config.yaml
n_layer: 10
head_dim: 64
vocab_size: 11624
positions: "alibi"
bias: "all"
tie_embeddings: true
parallel_block: false
init_std_down: 0.00556
lr: 0.000623
lr_mult_o: 0.997
warmup_steps: 294
decay_shape: "linear"
final_lr_fraction: 0.0
doc_mask: false
train_tokens: 2044000000
MLP neurons of a small language model. Each row is named by its layer, matrix (down: output weights) and neuron, and shows model dimensions 218-281. Each number is 128 + 32 x the weight over its row's rms, rounded and kept within 0 to 255.
A block is one neuron, or neurons of one layer that tend to fire together. After each block is what it responds to, as a language model described it from the Wikipedia text at the highest values.

L6.down84 [ 77 154  78  67  94 111 141 119  95  87 187 191 193 122 111 119 111 120 161 130 103 145 112 161 149 178 170 143 107 157 159 132 115 138 146 215 125 109 167 142 112  70 103 123  90 130 108 150 119 114 161 155 107  80 104 167 155  67 126 176 133 208  94 103]
L6.down200 [146 135 124 107 126 156 156 110 129 121 176 142 125 113 102 194 115 192 122 108 112 159 156  83 174 136 115 128  93 116 108 131 149  94 124 155 179 127 176 120  66 126 144  53  66  94 158  83 199 139  83  97 121 142 107 157 174  94  83  75 125  76 143 127]
L6.down468 [118 100 110 145 122  93 110 115 152 139 102 223 120 174 130  91  83 143 141 151 132 161 111 162  83 121 135 155 135 110  95 109 108 203 138 158 107  98 148 101 174 121  46 125 131 158 120  81  96  69 151 142 144  83 109 181 138  93  98 113  96 153 154 217]
L6.down951 [176 101 178  87 113 102 119 104  98  99 175 144 131  55 104 126 161 133 137  65 165 157 177 146 176 138 179 202 107 126 143  85 137 121 105 141 172 119 139 130  90 102 116  76  67  95 136 104  31 191 152 139  97  90  80 128 117  93 102 136 120 156  99  77]
Responds to: Noun-completing suffix pieces. Final word-piece completing a multi-token noun, often plural, such as -ings in hearings or Beginnings, -its in benefits, -ure in Structure.

L2.down587 [114  98 151 151 118 169 159 107 147 148  78 122 131 146 118 127 108  87 185  95 121 132 111 150 100 146 171 100 109 189 116 121 124 115 122 155 129  94 169 106 151 113 148 110 131 153 151 125 162 144 158  95 130 108 159 123 101 151 185 114 163 141 172 137]
L2.down655 [167 150 136 169 141 145 148  94 156 117 125  99 152 141 141 176  83 136 188 122 154 143 114 133 106 117 118  75  96 106  52 128  87 178  98 161 122 150 141 175 124 166  56 134 112 144 160  98 170 193 135 133 145  96 130 138 179 125 160 180 202 188 207 154]
L2.down861 [ 51  93 180 178  89 145 170 110 185 127 127 140 177 142  66  67 137 116 198 127 107 114 156 153 107 106 113 187  75  91 140 126 124 127 115 126 115 125 102 163 100 151 103 104 115 134 135 109 146 112 111 162 151 105 133 157  99  82 154 148 118  97  44 123]
L2.down888 [131 153 175 138 149 193 126  53  61  89 147 141 166 145 121 112 142 127  43 112 105  63 113  74 151  96 134 116 121 128 105 191 149 105 141 157 170 147 192 129 175 159 123 235 141 100 126 135 115 121 125 137 110 103  99 134 107 157 186  71 115 153 179 144]
L2.down980 [129 118 171 178 131 168 174  84 114 132 124 121 167 139 125 158 108 166 168 100 132 150 164 141 101  92  76 103 115 123 117 133 133 113 132 148 111  92 135 125 128 129  83  94  99 107 162 116 192 127 113 105 158 169 108  82 134 174 110 138 119  59 170 123]
L2.down1015 [106 169 133 115 119 174 121 131 131 168 122  95 153 111 100  85 120  82  97  69 154 182 157 131  78  90 119 136 114  97  89 109 173 130 106 111 139 111 136 151 173 145 111 121 127  85 148 129 113 108  63 168 116 139 136 178 174 134 120 124 176 137 125 116]
L2.down1032 [ 91 107 113 145  95 125 137  94 102 126 148 136 131 148 144 168 149  82 135 129 100 143 133  67 173 151 145 104 167 207 101 166  93  67 109 163 142 152 138 139 146 175 118 108  93  55 188 118 124 136 111 168 118 142  61 193 123 116 101 185 147  73 134 100]
L2.down1406 [150  87 164 168 103 149 130 164 132 179 104  87 147 161 148 130 164 109 182 124 108 100 119 135 135 173 126  69 117 160 196 115 182 123 128 195 120 125 196  73 110 122 118 170 156  96 129  98 153 171 127 138  78 139 113 145 144 156 141  79  90  90 111  83]
Responds to: Mid-word fragment "ac". Word-internal subword pieces, above all "ac" after an opening fragment, as in leg-ac-ies, pharm-ac-ist, coel-ac-anth; also et, ar, ient.

L4.down970 [153 150  99 110  99  55  80 111 139 134 184  97 121 120 151 169 108 103 119  51  95 153 122 152 122 183 142  94  93 128 144  53 118  75 122 160 108 128 127  97 114 107  99  70  84 144  91  97 148 140 100 119 143 113 137 133 126 188 116 176 131 192 172  62]
L4.down1389 [129 137 150 143 102 112 104 101 162 146 130  73 154 139  94 162 193 121 195 101 116 197  89 163 115 190 141 137 107 105 145  63 110  91  71 149 124 121 139  88 141 118  78 141  90 123 132  84 156 126 125  74 143  85 103 117  99 125 111  64 116  81  50 147]
Responds to: Word-final subword pieces. Final pieces that complete a word split into subword tokens, such as tra-il, hand-ful, Stall-one and viol-ent, in any kind of text.

L2.down3 [103 103 130 142 187  96  96 155 128  62 126 111 118 169 144 172  46 142 127  76 153 132 129 142 150 128 131 112 140 108 114 150 133  84 108 113 149  88 124 120 106  97 144 131  50  98 144  89 101 128 113 130 168 112 170 137  64 159 150 119 101  83 131 122]
L2.down159 [111 146 131 115 112 155 148 176 133 103 178 104  83 199 126  74 119 133 156 138 108  75 117 129 122  87 109 192 169 190 112 185  93  93 177 131 136 107  82 126  99 127 123 161  62  82 175  96  75 156 141 129 130 157 175 152  74 145 142  91 103 154 127 155]
L2.down201 [165 122 127 142  79  73  72 127 129 129  90 111 198  60 119 135  82 149 146  80  77 140 104 119 126 200 142 115 169  99  71 148 130 146 124 100  92 151 131  98 132 181 125 178 139  95 115 137 152  79 114 112 167 119 151  98 138 105 117 143 182 201 164 140]
L2.down504 [112 121 186  79 140 123 146 114  83  80 141 133 116 110 126 127 173 114 155 140 149 163 176 194 134 110 156 140  98  71 121 120 160 109  66 142 124  84 116 151 128  99 101  39 106  83 118 152 160 180 101  86 134 114 121 169 142 197 150  94 192 163 121 138]
L2.down575 [149 171  98 142  96 176 132 160 134 113  60 127 110 123 161 146 115 145 149 121 181  98 184 168 209  97  79 123  78  96 138 118 133 181 115 109 157 113 114 131 126 125 149  93  92  97 176  67 160 192  88 135 163 141  72 136 207  98 107 149 138 118 111 113]
L2.down1148 [139 128 150 129 101 156 167 115 121 138 188 169 103 119 163  65 125 152  72 189 117 173 138 152 147 152 204 164 140 121 144 161 141  96 127 128 112 129  93  99 136  83 101 128 120  56 149 193 144  95 126 119 104 144 136 107 154 149 191  73 116 118 121 159]
L2.down1416 [177 173 160 145 118 158 102  95 111  95 142 124 121 175 102 135 122 130 152 100 150 129 114 140  78 139 185 133 118 161 195 113 179 174  53 137  84 112 147 163 140 112 182  86 188 120  85 120 154 136  68 158 127  83 127  61 122 159 114 126 119 113 120 129]
L2.down1470 [132 156 157  80 106 112 148 116 179 118  96  94 163 123 121 155 133  98  74  67 149 140  95 128  91 194  95  92 106 111 124 143 146 142  77 113 162  74 119  82 150 102 157  78  89 121 105 156 143 118 172 168 121 123 140 167 132 139 114 128 137 170 150 163]
Responds to: Name-completing suffixes. Final tokens that complete a proper name, mostly regnal numerals like II or III after monarchs, plus Jr and last word pieces of places.

L4.down196 [114 119 138 140  94 144 137 140 139  95 174 142  92 138 134 178 109 143 120 157 103 122 163 212 159 113 139 152 126 144 152 125 136 129 134 135  97 155 195 131 201  96 142  81 190 163 181 138  66 125 132 135 147 113 123 172 133 123 180  77 118 122 109 117]
L4.down1578 [143 114  90 111  83  68  43 130 134 185 147 170 108 177 128 127 133 101  65  99 143 149 159 104 140 158  91 102 133 174 118 155 154 137 155 113 124  95 155 131 169  73 119 175 128 123 121  70 134 124 110 167  83 134  85 110  74  98 133 151 139 113 166 170]
Responds to: Activity verbs in biographies. Verbs that begin an action a person takes in biographical narrative, mainly the -ing suffix of split gerunds (promoting, managing, Teaming) and past verbs after he/they (joined, began, founded).

L4.down541 [154 128 162 158  68 156  93 101 135 129 133 116 122 120 102 136 152 213  83 197 139 160 154 123 146 130 150  59 141 135 115 155 120  92  98 103 130 130  83 114 134 131  59 145 164 190 132 146 189 177 169 116 105 160 162  94 183 156 160 139 137 208 109 151]
L4.down606 [ 79 120 129 159 179 113 173 136 112  75 125 159 124 115 122 147 103 173 156 167 117 122 117 103 100 182 168 185 165 123 142 141 143 119 127 206 160 109 169 179 102  77 179 102 113 164 133 155 171  87 115 159  93  99 167 136  90 101  48 136  87  82 143 127]
Responds to: Word-completing final subword. Final subword piece that completes a multi-token word, names included, right before punctuation or a function word, e.g. Rout-ledge, reb-els, Dund-ee.

L2.down51 [130 102  94 106 141 177 132  82 121 117 117 147 145 189 174 120 137 161 137 171 197 176  77 160 100 184 125 143 112 115 123 160 170 136 133 157 166 109 152 105 192 151 101 103 145  54  92 148 105 112 169 151  85 126 138 114  96 130 163 114 111 177 137  77]
L2.down190 [183 117 122 147  93  95 107 122 159 130 124 101 117 147 107 159 105 129  94 145 142  54  66 184 109 169 181 124 103 121 119 140 129 132 121 115 123 137 103  99 208 182  94 163  35 109 100 159 127 129 170 122 142 123 171  97 157 129 106 147 172 167 180 173]
L2.down347 [108 118 215 160 140 158 130  79  87 198  79 137 134 157 149 111 147 140 110 173 128  75 131  63 124 120 144 116 138 141 156  83  97 138 115  55  93 131  83 131 136 148  94  85 139  97  77 206 149 166 185 101 156 146 131 148 120  76 122 157 165  95 158 101]
L2.down651 [139 124 166  95 136 142 138  72  58 129 136 131 128 204 103  71 135 205 171 144 177 127 130 135 154 143 144 152 141 107 217 125 153 110 130 141 173 123 126 131 139  97 139  60 160 141 122 139 160 171 146 109  91 126 158 114 163 208 120 173 145 105 145  90]
L2.down747 [ 97 179 159 151 156 142 108  94 170  81 127 156 118 188 156  91 135 135 186  83 139 118 134 131 123 141 106 157 103 185 128 114  98 184 105  79 109 132  83 151 131 133 160  92 116  80 145 124 102 135 184 160 120 129 121 113 117 107 122 119 110 166 139 115]
L2.down1415 [111  86 146  91  98 148 126 141 184 105  93 130  75  48 153 154  92  90  76 113 110 151 140 125  79  79 158  89  82 127 174 149 134 146 142 101 106 125 173 102 124 166 144 103 105 114 124 104 111 144 148 197 181 179 169  63 120 145 121 128 155 149 131  88]
L2.down1418 [ 79 135 117  44  68 157 148 142  95 112 158 205 109 164 122  97  89 162 108 156 119 156 178  98  65 122 121 130  61  90 130 116 149 127 115 107 138 156  74 136 104 114  91 141  64  97 136 129 100  72 143 136 145  79 138 158 117 160 122 114 150 189 156 106]
L2.down1933 [136  83 150 157 125 179 190 137 130 175 150 145 126 176  73 172  61 156 191  88  80 152 108 178 125  98 159 107 155 153 108 155  96  65 118  98 107 174 179 144 120 131 170 167  76 123 198 150 158 108 196 104 121 152 114  86  64 103 170  92 137 185 133  47]
Responds to: Mid-word name fragments. Second word-piece of a split proper name, right after its capital-letter start, as in Th-al-apathi, La-ur-ie, C-ran-brook, Pr-ud-ence.

L2.down281 [130 124  82 191 143  45 112 108 180 122 133 148 127 106 136  99 114 118  99 125 161 146 149 166 186 172 125 166 157  89 158  99 120 127 106 171 169  93 166 164 128 125 111 158 136 115 147 129 123  66 166 122 141 135  98 159 139 107 127 175 135 143 135  33]
L2.down417 [175 136 178 135  93 105 149  78 100 172  82 162 137  79  67 145 149 176 119  80 143 124 151  94 148 122  88 170 140 100 117 134 103 118 171  79 109 156 187 132 135 143 128 110  95 128 161 145 166 177 125 127 125 118 147  82 149  30 125 108  95 225 198 119]
L2.down818 [162  96 156 117 116  99 155  87 180 175  79  60  97  95 114 159 126 108 132 142 139 184  95 135 183  82 193 119 138  87 116  98 136 167  83  77 137 178 147 160 154 148 120 121 179 216 189 198  66 117  83  95  85 139  96 186 117 158 140  91  88  47 207 104]
L2.down1076 [102 105 156 105 135 157 150 106 130  81 115 109 173 129 149  92  61 162 156 117 182 127 140 139  80 133 163 130 123 140 127 138 194 178  98 183 144 184 149 107 133 108 100 117  66 157 101 138  99 123 113 122 167 112 117  86  59 164 129 160 118 165 146 114]
L2.down1550 [134 144  45 179 105 118 110 109 157 149  96 125 113 150 117 126 176  69 132  95 110 110  64 178 149 152  67 136 108 128 106 122 162 101 102 133 119 130 125 194 118 149 125 152 161 178 137 112 143 151 168  61 123  94 142 119  70  98 148 243  96 130 128 161]
L2.down1650 [ 92  30 108 117  64 151 177 126 110 120  95 155 124 183 111 112 125 149 132 144 141  80 140 151 103 116 150 146 151 155 105 150 191 146 128 134 143 143 132 122 175  69  90 162  95 127 143 149 118 132 136 142  82 158 145 151 165  84  91 141 128  64 164 130]
L2.down1831 [121  68 158 156  51 104 143 101  98 210 151 145  82  64 191 160 198 132  69 165 112 154 156 168 139 101  86 127  88 122 148 118 207 143 126 179 148 111 130 170 102 126 139 159 165 153 145 140 153 123 122 131 126 156 186  82 111  92 178 111 124 176 104 100]
L2.down1946 [114 201 117 173 179 125 145  89  81  90 120 145 103 135 167 134 155  78 106 164 121 114  67 103 131 176 143  95 145  92 163 139 108 124  84 119 131 101 162 161 159  76  93 143 149 202 149 155 183 108 163  85  80 158 129 122 131 130 130 127  87 135 113 172]
Responds to: Word-final subword completions. Final word-piece that completes a word split into several tokens, such as one in anyone/Stallone, at in diplomat, its in Limits, ours in Colours.

L2.down49 [138 101 152 148  69 107  95 116 118 106 135 135 130 146 100  77 118 100 140 152 101  84 172 178 210 130 173 160 195 213 122  99 115 115 151  71  78  99 118 165 157 152 169 153 142  86 182 126 123 104 112 105  85 144 129 117  96 137 178 167  90 110 122 165]
L2.down239 [ 98 213 109 143 156 160  91  72 168  70 129 130   5 122 134  89 131 116 108  67 118 128 113 138 160 164 149 105  74 122  65 124 172 116  73  95 138 126  75 120 148  93  84 185 139  79  90 133 113 133 143 137 103 129 115 130 164 114 108 149 105  68 114 144]
L2.down578 [165 139  84 131  91 117 123 131 130 116 174  84 151  73 107  61 112 117 148 100 118 154 134  77  59 142 124 125 128 126 173 125 109 185 147 117 165 129 125 129 160 128  81 135 126  87  95 172 140 100 141  76  66  93 135 177 153 122 133 180 151  55 177 101]
L2.down775 [151 200 119 115 116 142  91  84 132 127  92 168 176 124 106 114  84  83 104  64 160 147 130 104 144 140 107 137 152 119  97 129 115 108 135 152 204 108 114 153 176 161 129 148 108 106 138 172  76 141 168 103 112 134 152 177 144 175 164 131 116 136 112 114]
L2.down1302 [113 111 124 123 117  99 117 164  26  82 147 142 138 167 152 248 123 149 137 132 125 145 120 103 129 109  71 121  80 140 138 181  92 134 119 130 120 105  98 129  83 171  83 103 183 139 119 110 238 144 159  72 107 121 125 170 108 104 154 145 151 109 101  86]
L2.down1556 [162 107  64 116  88 168  80  62 127 155 107 138 135 143 110 101 150  99 147 122 208 110 154 150 129 150 144 163 123 106 175 109 133 216 136 131 158 117 110 179  66 125 145  99 158 115 121  87 134 112  81 188  74 108  73 121  75 166  67 144 181 109 148 110]
L2.down1865 [175 139 134  89  98  80 150 145 160 140 121 130 156 116  94 157 105 132 124 115 152 147  60 127  82 140 150  76 108  79 121 127 103 177  89  98 118 113 156 156 141 121  80 160 118 165 186 143 169 114 147 137 141 100 166 173 123 132 179 129 183 103 173 126]
L2.down1997 [199  99  76 138 134 119  96 116 126  91 130 122  70 127 105 146 142 128  59 174  87 118  99  85 115 225 106 159  96 191 122  77 147 107 127 127 164 148 152 143  95 101  99 185  58  52 116 146 123 143 167  90  89 124 129 112 124  83  84 117 106  70 163 134]
Responds to: Word-final inflectional suffixes. Suffix pieces completing a split word, mostly -ing on verb stems (manag-ing, stream-ing, design-ing), also -ed, -umes, -its.

L4.down595 [113 100  94 147 131  90 112 120  60 161 146  98 196 147 106 132  82 181 154 186 120  85 100  48 119 141 205 157 160 116 137 142  95 144 165 134 158 141 124 130 107 164 153  91  35 176  93 153 120 138  69 139 154 109 144 139  96 147 115 129 139 115  90  47]
L4.down1742 [104 153 105 130 122 141 131 182 107 127 137 118 126 118 126 123 113  80 149 204  91 135 157 171 123 120 133 176  57 151 137 118 127 141 109 139 187  87 159 170 112 101  86 129 117 132 128 106 102 159 102 128 185 130 138  96 154 134 165  92 136 119 119  97]
Responds to: Word-ending subword pieces. Final word-piece that completes a rare proper name, acronym or foreign word, often before punctuation: Bashk-ir, UNESC-O, RIA-J, and IV in Liga IV lists.

L6.down923 [157 133 105 140 129 126 139 132 112  61 199 128 151  91 152 179 134 130 120 139 121 184  70  58 158 142 150 136 111 139 205 138 141 152 147 166 134 120 133  54 125 100 202 136 141 137 129 112 107  97  94 113 124 128 152 154  77 163  62 147 103 132 104 158]
L6.down1163 [146 164 125 157  97  72 128 150 132 104 157 126 119  83 197 137 122 204 119  99  99 114 178 106 119 161 158 128 102 147 188 121 170 128 151 145 127 155  88  93 165 102 155 108 140 148 143  84 165 103 196 118  87 140 123 147 194 111  85 163 161 114 129 116]
L6.down1272 [140 125 180 150 147  94 117 128 165 170 195 126 142 131 120 128 114 184 107 130 117 140 152 101 129 157  73 177  99 133 131  86 156 133 123  50 103 163 139  96 127 112  89 146 160 123 147 129 137  84 109 130 127 156 100 154  68  63 132 121  99 125 136 133]
L6.down1466 [116 123 129 180 144 140  97 134  43  51 181  86 111  95 164 117 167 165 139 129 156 140 140 121 148 116 146  90  90 149 223 142 124 171 136 132 116 108 140 144 149  90 126 121 133 165 150 206 164 137 137 110 163 101 114 125 115 179 156 139  68 110 109 115]
Responds to: End of proper names. Final word or word piece of a multi-token proper name, mostly places and people, such as Vergara River, Fulton Street, Catherine Slater.

L6.down71 [168 137 145  62 143 195 121 119 134 116 113 118 149  61 116 151 132  93 135 159 147 145 131 197 140 108 151  80 137  83 142  81 137 122 126 111  65  78  94 118 187 132 174 113 147 158 132  97 189 118 163 206  75  74 136 152 130 179 149 118 135 129 135 126]
L6.down75 [166 122 110 103  77  84 122 104 227 130 107 148 118 108 164 148  89 122  97 104 117  64  91 130 151 156 132 104 185 135 130 218 128 120 120 147 147 144 101 115 118 159 164 134 169  63 141 112 142 130 145 135 201 115 162  86 158  71 161 114 115 154 123 136]
L6.down824 [109 116 137 209 119 111 172 113 134 108 144 138 197  60 164 125 122 159 148  80 142 120  81 166 218 173 154  98 182 169  85 148  89 137 155 167 151 197 123  76 116 193  88 109 112 148 126 208 111 115  86 105 181 121 142 174 138 176 120 157 170 150 145 121]
L6.down1135 [184 149 171 129 134 122 169 115 155 130 159  60 124 109 117 174 140 111  99 104 133 109  97 138 125 156  72 199 116  51 103 128 101 132 134  78 183 128 161 152 146 134 104 139 152 114 103 129 149 185 129 150 134 128 131 117 167 130 130  85 106  94 175 121]
Responds to: Foreign name inner pieces. Middle or final word-pieces inside non-English place and person names (Vak-ı-fbank, Ul-m, Raq-q-a, Bemid-ji), plus second words of names like Philadelphia Union or Communist Party.

L2.down23 [ 93 100 177  70 145  98 153 151 126 145 175 103 106  85 159 166 135 128 105 137 118  95 122  99 115  88 134 117  89 111 177  78 104 140 127 111  84 145  76 120  99 189 136 135 133 133  87 150  97 154 103 130 147 153 153  84  79 105  93 136 145 127 100  82]
L2.down187 [125 134 156 120 148 137 131 109  81 169 197  98 119 129 116 138  97 161 109 170 119  83 160 134  87 106 182 150  99  93 188  41 160 107 148 102  96 136 137  96  70 103 162 146  86 122 104 119 126 132 122 123 157 146 130 106 152 130  53 106 134 187 170  96]
L2.down313 [118 131 183 104  98 140 129  83 111 130 120 141 117 124  71  74 127 135 121 130 170 138  96 139  80 122 142  76 126 134  91 111 124 137 114  81 149 111 184 120 175 128 111 154 127 136 140 115 119 132 151 163 113 146 130 161 160 148 221 145  88 111  85 126]
L2.down800 [113 219  95 102 215  73 116 145 132  78 129 116 174 104 132 160 173  97  67 205 128 146 118 105  76 144 113 122 100 131 148 123 147  66 156 181  75 111 108 115  84 120 121 125 142 110 105 182  93  75  57 114 183 141  88  84  23  71 116 110 149 110 128 171]
L2.down952 [120 155 190 202 158 117 196 120 146 132 104 106  76  73 163 140 158 152 116 110  74 118 101 105 132 130 140 129 119 143 113  61  79 108 118 104  88 160 140 106 114 150 125 124 151 107 109 101 132 127 103 106 102 128  67 142  96 120 118 128 108  87 150 161]
L2.down964 [128 141 181 131 151 108 127 166 109 129 188  56 117 101 163 118 132 196 123 155 101 131 156 207 107 111 161 146  58 131 220  80 111  63 144 106 133  85 117 113 122 112 124  98 128  94  60 101 146 111  61 146 145 109 133  99 129  83 102 129 148 149 135  88]
L2.down1427 [164 126 120 136 145 133  82 153 170 136 137  88 179 135 187  85 131 197 117  65  79 113 109 135 101 106 137 176 128 177 176 115 144 117 148 136  78 133  73  80 161 149 175  92 129  82  98 158 187 180  48 132 151 148 137  84 130 160 113  92 148 146 127  91]
L2.down1464 [132 176 133 151  82 188 127 153 100 178 136  85  79 128 159 127 146 138  68  95 167 143 134 146 144 130 178 114  69 138 221 114 161 152 139 145  93  75 121 102 161 127 175  95 162 120 101 201 156 110 117 145 138 113 142  88 131 146  44 137 152 100 125 106]
Responds to: Later words in proper names. Tokens after the first word inside multi-word proper names and titles (people, schools, films, songs, teams), e.g. Henson International, Carroll School, West Ham United.

L6.down702 [ 96 125 142 101  92 121  88  86 112 136 133 128 144 130 149 127 147 131 113 134  72 152  87  88 120 118  90 157 109  80 145 153 197 104 147  93  56 175 131 115 116 164 115 134 109 156 159  88 139 104 103 173  82 121 164 166  93  99 100 115 134 124 189  86]
L6.down706 [158 157 101  67 105 111 133  66 101 163 156 166 132  45 114  54 109 136  85 171 140 154  83 147  69 117  95 103 146  44  87 126 158 143 111  89  98 145 169  70 200 182 131 124 121 164  79 131 109  94 112  98 107  95 124 144 156 169 123 124  94 114 162  97]
L6.down1240 [185 145 151  83 115  81 115  48 170 178 168 142 113 110 183  86 131 136  70 128 147 121 123 108 104 105  93 145 170 122 108 129 134 130 137 141  79 158 132  96 184 127  98 170 129 180  84 127 115 105 102 161  95  82 109 196 110 116  61 154 111  79 153  94]
L6.down1819 [177  60 111 102  93  82  96 102 166 105 160 184 113 127 140 137 135 105  69 137 104 120 146  96 100 139  68 118 162  68 110  91 164  87 146 105  85  84 147 151 103 121 127  90  94  89  95 109 112 124 116 148 123 114 133 191 112  78  96 132  65  79 134 152]
Responds to: Main verb completion. Fires on the token that completes a main verb, often its ending, right after a subject or to, e.g. enl-arge, destro-ys, haul-ed, to develop.

L4.down259 [164 119 165 168 156 123 146 103 113 147 135 104 103  91 120 119 121 118 159 133 110 120 183 173 114 155 138  99 106 155 181  99  99  71 102  77 155  86 150 128 159 180  81  98 137 173 132 123 118 123 100  93 181 170 153 140 158 151 114  63 140 158 141 145]
L4.down1789 [156 121  73  91 155 115  96 142  64 183 144 200 109  95 131  83 105 100  75 157 182 150 110 146 140 118 162 157 132 188 187 151 106 110 137 140 163 148 109 146  69 194 170 126 173 130 171 132 166 121 107 110 166 180 158 111 139 152 167 145 161 100 105 121]
Responds to: Surname start after first name. First token or piece of a surname right after a given name in lists, tables and credits, e.g. Christopher Web(ster), Doug Hill(ard), Anthony De(Rosa); also final year digits.

L6.down718 [123 107 144 115 108 122 108 130 145 123 150 151  90 121 153 169 149 122  66  90 105  88  77  80 146  86 147 109 173 151  70 120 206 108 134 131 199 143 125 117  92 146 183 157 125 137  79 148 160 159  91  98 146 109 103 107 112 107  96 146 157 107 175 168]
L6.down902 [114  98  90  79 121 145 136  84 110  83 156 174 149  82 111 127  94 151 119 179 121 102 117 134  91 140  98 129 128  90 145 116 205 160 130 148 148 118 126 116 232 135 119 108 122 140 114 162 132 134 109 101 151 155 137 142 179 134  94 115 109 148 105  64]
L6.down1099 [ 36 187 129 151  92 155 128 135 108 110 120  88 128 129 152 146 157  92 152 146 193 157 113 110  87 166 187  69  49  98 146 166  74 155 172 167 105 129 138 162  91 165 151  98 122 120 175  79 104 141 121 110 167 114 144 172 147 134 155 146 162 165 100  91]
L6.down1357 [ 99 122 121  88 126 123  84  90 151  78 150 171 122 142 185 126 184 174 132 131 119 139 102  91 106  57 111 130 117 189 153 171 111 165 139  92  46 113 105 126 148 119  84  87  61 140 171 100 124 105 107 134 114 144  84 162 182 107 162 124 141 181 126 135]
Responds to: Mid-word name fragments. Second or middle word pieces inside multi-token proper names, often non-English names after a capital like K, e.g. K-aur-avas, Kot-od-en, Ib-ad-issen; also some ordinary split words like surg-ical, foot-bridge.

L6.down128 [122 108 143  51 127  99 102 155 163 230 188 167 106 113 203 127 152 146 111 123 112 128 151 153 160 127 147 119 180 115 217 116 169  97 127  68 134 148 100  95 132 141 121 161  78  89  47 153 123  98 121 103 135 122 126  91 108 108 115 114 137 139 140 158]
L6.down992 [117 140  91  92 117  85 102 114  98  92 107 123 141 104 151 113 158 167 117 181  80 174 124  64 162 121  98 201 116 165  90 142  88 177 136 131 122 129 129 190 118 144 149  76  76 123 111 138 155 183  91  94  74 143 110 139 145 146 147  78 128  84 101 210]
L6.down1858 [ 82 106 118 163 128  93 153 103 132 124 127 135 126 102 153 153 168 192 156 129 120 205  98  97  98 127 177 141 150 151 101 160 110  80 110 175  99  87 105 135 190 145 178  92 138 187 122  90 107 127  98 147 142 147  83 199 164 157 170 136 134 126 134 158]
L6.down1911 [142 124 127 144 121 105 131  96  95  83  82 138 129 110 182 141  98  84 161  97 146 139 117 100 182 146 166 150 134 139 123 120 100 130 101 179 115 156 180 190 143 112 154 190 124 135 120 130 112 129  67 147 150 107 143 115 123 151  53 106  83 133 104 138]
Responds to: Proper-name ending pieces. Final word pieces that complete multi-token proper names of people, places or organizations, often non-English, e.g. Pune, Banerjee, Marseille, Clyde.

L4.down636 [130 168 149 154 124 120  99 126 147  89 138 133  87 118 122 148 144  83 126  99 105 126 116  77 129 134 152 166 129 148 163  99  90 138 109  83 130 191  88 116 114 132 175 112 197 128 164 140 125 145 104 110  91  63  88 151 153 180  88 103  61 138 159  84]
L4.down2007 [122 160 134 135 139  47  80 136 146 152 123 117 155 170 117  89 148 136 185 168 154 113 176 103 191 158 138 156 121 146 141 155 217 191  93 104 104 125 181  92 160  97 169 146 112 124 112 120 142 122 159 106 130 151 127  94  96 101 141 113 117  74 121 144]
Responds to: Mid-word after consonant clusters. Second word-piece of proper names and words whose first piece is a consonant-cluster onset like St, Cl, Fl, Gr, Sl, e.g. Cr-um, Fl-ank, Cl-ap-ton, Sl-ope.

L2.down431 [130 165 148 138 112  89 118 161 127 106 153 154  88 115  73 136  64 179  88 109 122  64  60  92 146  71 213 166 190 186 199 115 162 105 133 105 122 174 138 128 137 160 101 152 154 161 129 112 110 124 158  95 118 204 135 152 127 113  69 133 106 135 221 154]
L2.down675 [120 137 167 141 126 128 105 122 128  94 165 112  96 127 124 111 108 149 132 143 110 134 130  98 113  89 100 100  33 133 111  89 122 169  93 114 113 125 133 110 129 147 109 151 101 129  63  95 131 180 122 143 102  79 124 178 144 141 117 135 132 178 141  73]
L2.down852 [132 156  97 135 158 130 160 138 169 172 183  87 172 150 109  83 128 169 105 133 106 155 153 162 155  63 168 134 133 154 144 121 145 163 116 163 120 114  88 134 112  79 110  84 110 152 124 114 100 108  40  95 149  93 127 149 186  96 173  80 105 128 106 136]
L2.down1201 [127 122 110  94 138 154 122 124 160 131  79  65 147 154 142 141 113 172 171 120  77 131 170 133 161 132 141 147 108 129 151 113 172 115 172  95 150 137 134 134 125 188 120 148 127 143  82 106 134 132 135 138 160 145 113 122 137 134 145 110 115 108 145 108]
L2.down1466 [ 76 207 172 150 162 110 144 103 158  73 191 157 142 106 182  87 128 137 107 101 211 140 158 106 175 165 133  71  87 114  65 130 101 158 168 141 137  63 153  91  90 139 123 148 159  66 147 120 114 169 132 130 193  98  60 143 181  87 125 108 161 111 117 115]
L2.down1677 [210  95 159 149  95 123 137 145 190 123 146  47 145 215  73 141 112 148 121 133 121 116 116  67 146 160 170 123 191 136 106 148  87  70 100 120 127  98 106 113 119 129 117 112 156 162 112 116 141 119 140 112 173 154  97 173 112  58  61 103 124 139 220 120]
L2.down1712 [169 134 152 103 116 118 152  94 125  96 157 148 106 156 148 132 169 106  21 211 108 170  52 111 152 172 122 127 190 135 100 116  99  85 167 141 126 110 107  90  56 164 105 153 106 148 112 119 130 137 146 171 112 153  55 182 165 125  68  84 137  60 121 141]
L2.down2009 [171 120 134  97 141 176  77 163  76 132  83 109 125 153 155 121 159 185 105 130 125 148 107 118 154  84 147  82 119 159 129 117  71  97 151  93 117 104 108 137  91 155 151 127 115 100 171 174 237 154 123 128 210 191 160 107 116 103 161 144  77 177 135  86]
Responds to: Additive adverb "also". Mostly the word "also" after a subject or modal, as in "Jones Soda also makes" and "can also be"; weaker on "additionally", "otherwise" and name fragments.